{"n_layer": 13, "d_model": 256, "n_head": 4, "n_kv_head": 4, "head_dim": 64, "d_mlp": 320, "vocab_size": 8192, "activation": "swiglu", "norm": "rmsnorm", "norm_place": "pre", "norm_eps": 1e-06, "positions": "rope", "rope_base": 10000.0, "rope_fraction": 1.0, "qk_norm": false, "attn_scale": 0.125, "bias": "none", "tie_embeddings": false, "parallel_block": false, "init": "uniform", "init_std_qkv": 0.0312, "init_std_o": 0.00613, "init_std_up": 0.0312, "init_std_down": 0.00613, "init_mimetic": 0.5, "optimizer": "adam_variant", "lr": 0.00131, "lr_mult_o": 1.51, "beta1": 0.9, "lr_head": 0.00641, "grad_clip": 1.0, "warmup_steps": 471, "schedule": "wsd", "decay_fraction": 0.802, "decay_shape": "linear", "final_lr_fraction": 0.0, "batch_tokens": [32768, 65536, 131072], "seq_len": 1024, "doc_mask": true, "train_tokens": 296500000, "steps": 4217, "dataset": "wikipedia_en"}
MLP neurons of a small language model. Each row is named by its layer, matrix (down: output weights) and neuron, and shows model dimensions 0-255. Each number is 128 + 24 x the weight over its row's rms, rounded and kept within 0 to 255. Numbers have three digits each. A neuron's up and down rows have the sign that makes its largest values positive.
After each neuron's rows, "raises" lists the tokens whose logits its output raises most directly, leaving later layers aside.

L2.down233:137095106098118130123156156117087146079099126131124091126135103113148158122118156121118152089098086151139139107133171131115167152140138114124102112127114184085125095114142144146143147091118101144112124116150069093139115120132135151180120133105098140097113106199095130097129112117121135119125132122104113136112091133144153146089137150105131105193146170102173124152100113124151151127129131103097141138156121158140109179149171135134104155145138167124086122138086161139109131140131112140131198107169104143150105120151142117118127119141112122112149147092142147165176134120175136125140113108156160143093130124164123148139117073137111121116124099187140101160154146149111138154110124107140143157147107110157136161137137118111122145123117137096179138112108154102099097113101168
raises: "ys", "ins", "in", "ates", "ie"

L2.down174:172136155127132135130126108158180123152134152171101100134148138111108149141128125134141103111109108207122135142167153131144170141119140119107110146124152115093184193115131099096163130174116130134116128127117191122140116124151129136157088161125143107128091145146147119160116110128151113140075122142115122158095104121109108106147112144115094164154132152154153170126123132063068114147136094147087116136156113110140146096128107140139123127093107138128107103163126143104137139136144136163129133167079130128155114169109101124124126134114156144130144124184086097100141109129129106131086129129153126165136107138159095144146148145109148111105132127137118128159108132146125084156095174110178141138122154112121152150111112136072099175145147142152145113167119116162142168148144106
raises: "wards", "gar", "round", "grad", "Over"

L3.down153:130146101136160114145111107163135157140107156101133098154133145096146177143130180138118138113093143135097136131136129123121113120157136128119114107180063116137127106105167161120124193116129131122154145107119153147156145141120133122128155143133135150173119136109175116122122224114111133148134111181088100136147111120118108158145144093100131109115177115161127140134113146144120119131114117112133123120101118152115130147155116142115105139140155125124151144138176136142158153119124149105133116122143137140110108100146139072144127119129176130144142118167134161098112126120098087085151136142163142161117100120098140141137140138191127144135133143091099117083160137098086089142151124106163156116086083104141175116131108152127176187138142090155120112139129113109119074087145153
raises: "er", "ering", "fare", "ers", "ered"

L2.down231:131095125125111125138132134140086100113115154150112138169129153131151103132111137136131131157118144124088126115129143136145125119122113139117069112130114168136134133112100120160131131162105103125145151131151106121171164137157092146090189128086135118122121151111133110142136106137118115174137136142178103161139177093129110130126082113148134132118151138094122124148125137111107130078160150140118165090124113130134150161116126122104162106160145115160155143121159095125129091140123122133154164116118114135132082127097148087113144132151141089138090117158150129227173110138119125131115128160108166159126116126150136089141098140144122147079092115134131139146186124136090124111110117106161131152089134143153034136164103153112135117132091137132134161117081130159138118139154065
raises: "ed", "s", "ly", "ory", "iv"

L7.down7:146106108101110072165144109110111117152103134097112124132147099124127122168147119145179113135136138109076131089147161131131098114131128124154111151150117120107117167150131149098145148165146089135135170134124155125140129084170155147094132128147092107097178122131156100117122141116101115152120150144181112176141177159119137098120139154136148192158074104116163166099150108099149096145107101111144125165136143126118126164106148118091102117124192122144117136148115122141116109129151112119143134150166132134120142078137122105145140158128141131155114093122175133186106115141107150142165121076119129108119149145133133141147135108173142134134117155141140176168152126123147157076139125170140122075108138130081135124117117133143070125076106127126129150107134128130121156105118111
raises: "nes", "ions", "ion", "ive", "ne"

L2.down234:104112146150119130162109141112094154156145078146096108112097157149087157129144131120136103126128133091130094133145139090153168150128136170149071138158095150118131145107107078157125093140125124145129157136102103080165075128157145131094114141123141113129085131107126123099128095113133149146111139126150161105181128096153152108160105146169135078136123144121094156159178135157133175111103171127105140104104128142126148150153121135114118178145137154132082173150142115140153134105106114116143131126134138139124134104115138076154112097198160111145106132096120136140166145103124113124083136133091126084129126142131128120163110106163121146122114123123100091107134166137152147112127118102156121122126164098188090149139150120125138146113074153169106137106155119147091145134125118
raises: "s", "son", "se", "sen", "sa"

L5.down120:163159107120140105205110132094111091126119124099137147119146080147123107103142165108182098129143141127096132106114141107135136133133121140113145084135160146115125166137114131102161140142099102125148164074097126187146136094143106139115133108131114102130150147121092125136135220145160144119124122155150120190171126099121160126107101087115117144120167131139137110116119121149100137160145151128131156113158114131114179135096121118136138119125109158178171146142166095139114127081113131112160132095145159152136143098122101155108136114093139125170090153155120144123146128141066120097138144155075146116154128109153121122131111120123114109089118103120137089104147157129123146131123126145169099131099114135167157124145135097134175124154083115139141104113112147107137156145122091
raises: "h", "hr", "rop", "iva", "tle"

L2.down71:124127102091122150108138163137118126134080133125128103102145161154133114090113105110108136100146144135118168186119134094140134124121128141084107126089152137108156156109067138140122173128110117125137120120145159139095139184136111095094163141107149145112108132054162137141118131127111153114091141152139129136126138158086096155138136096103083135119141197132101130152130106100116110146126138114142149107103100136087109119146129110129143124118137076137110164094104120098100131143168147115112146136141115133110130122142105137151140126129103124167092120134169125147117143150147124122144095133156117194086114095141125115124120160161157076123118100106142130119108135155078126151122111086159126172146135121055125142113153191124153109153121101102113128143170075114115125137153102
raises: "ise", "inc", "ision", "ising", "ence"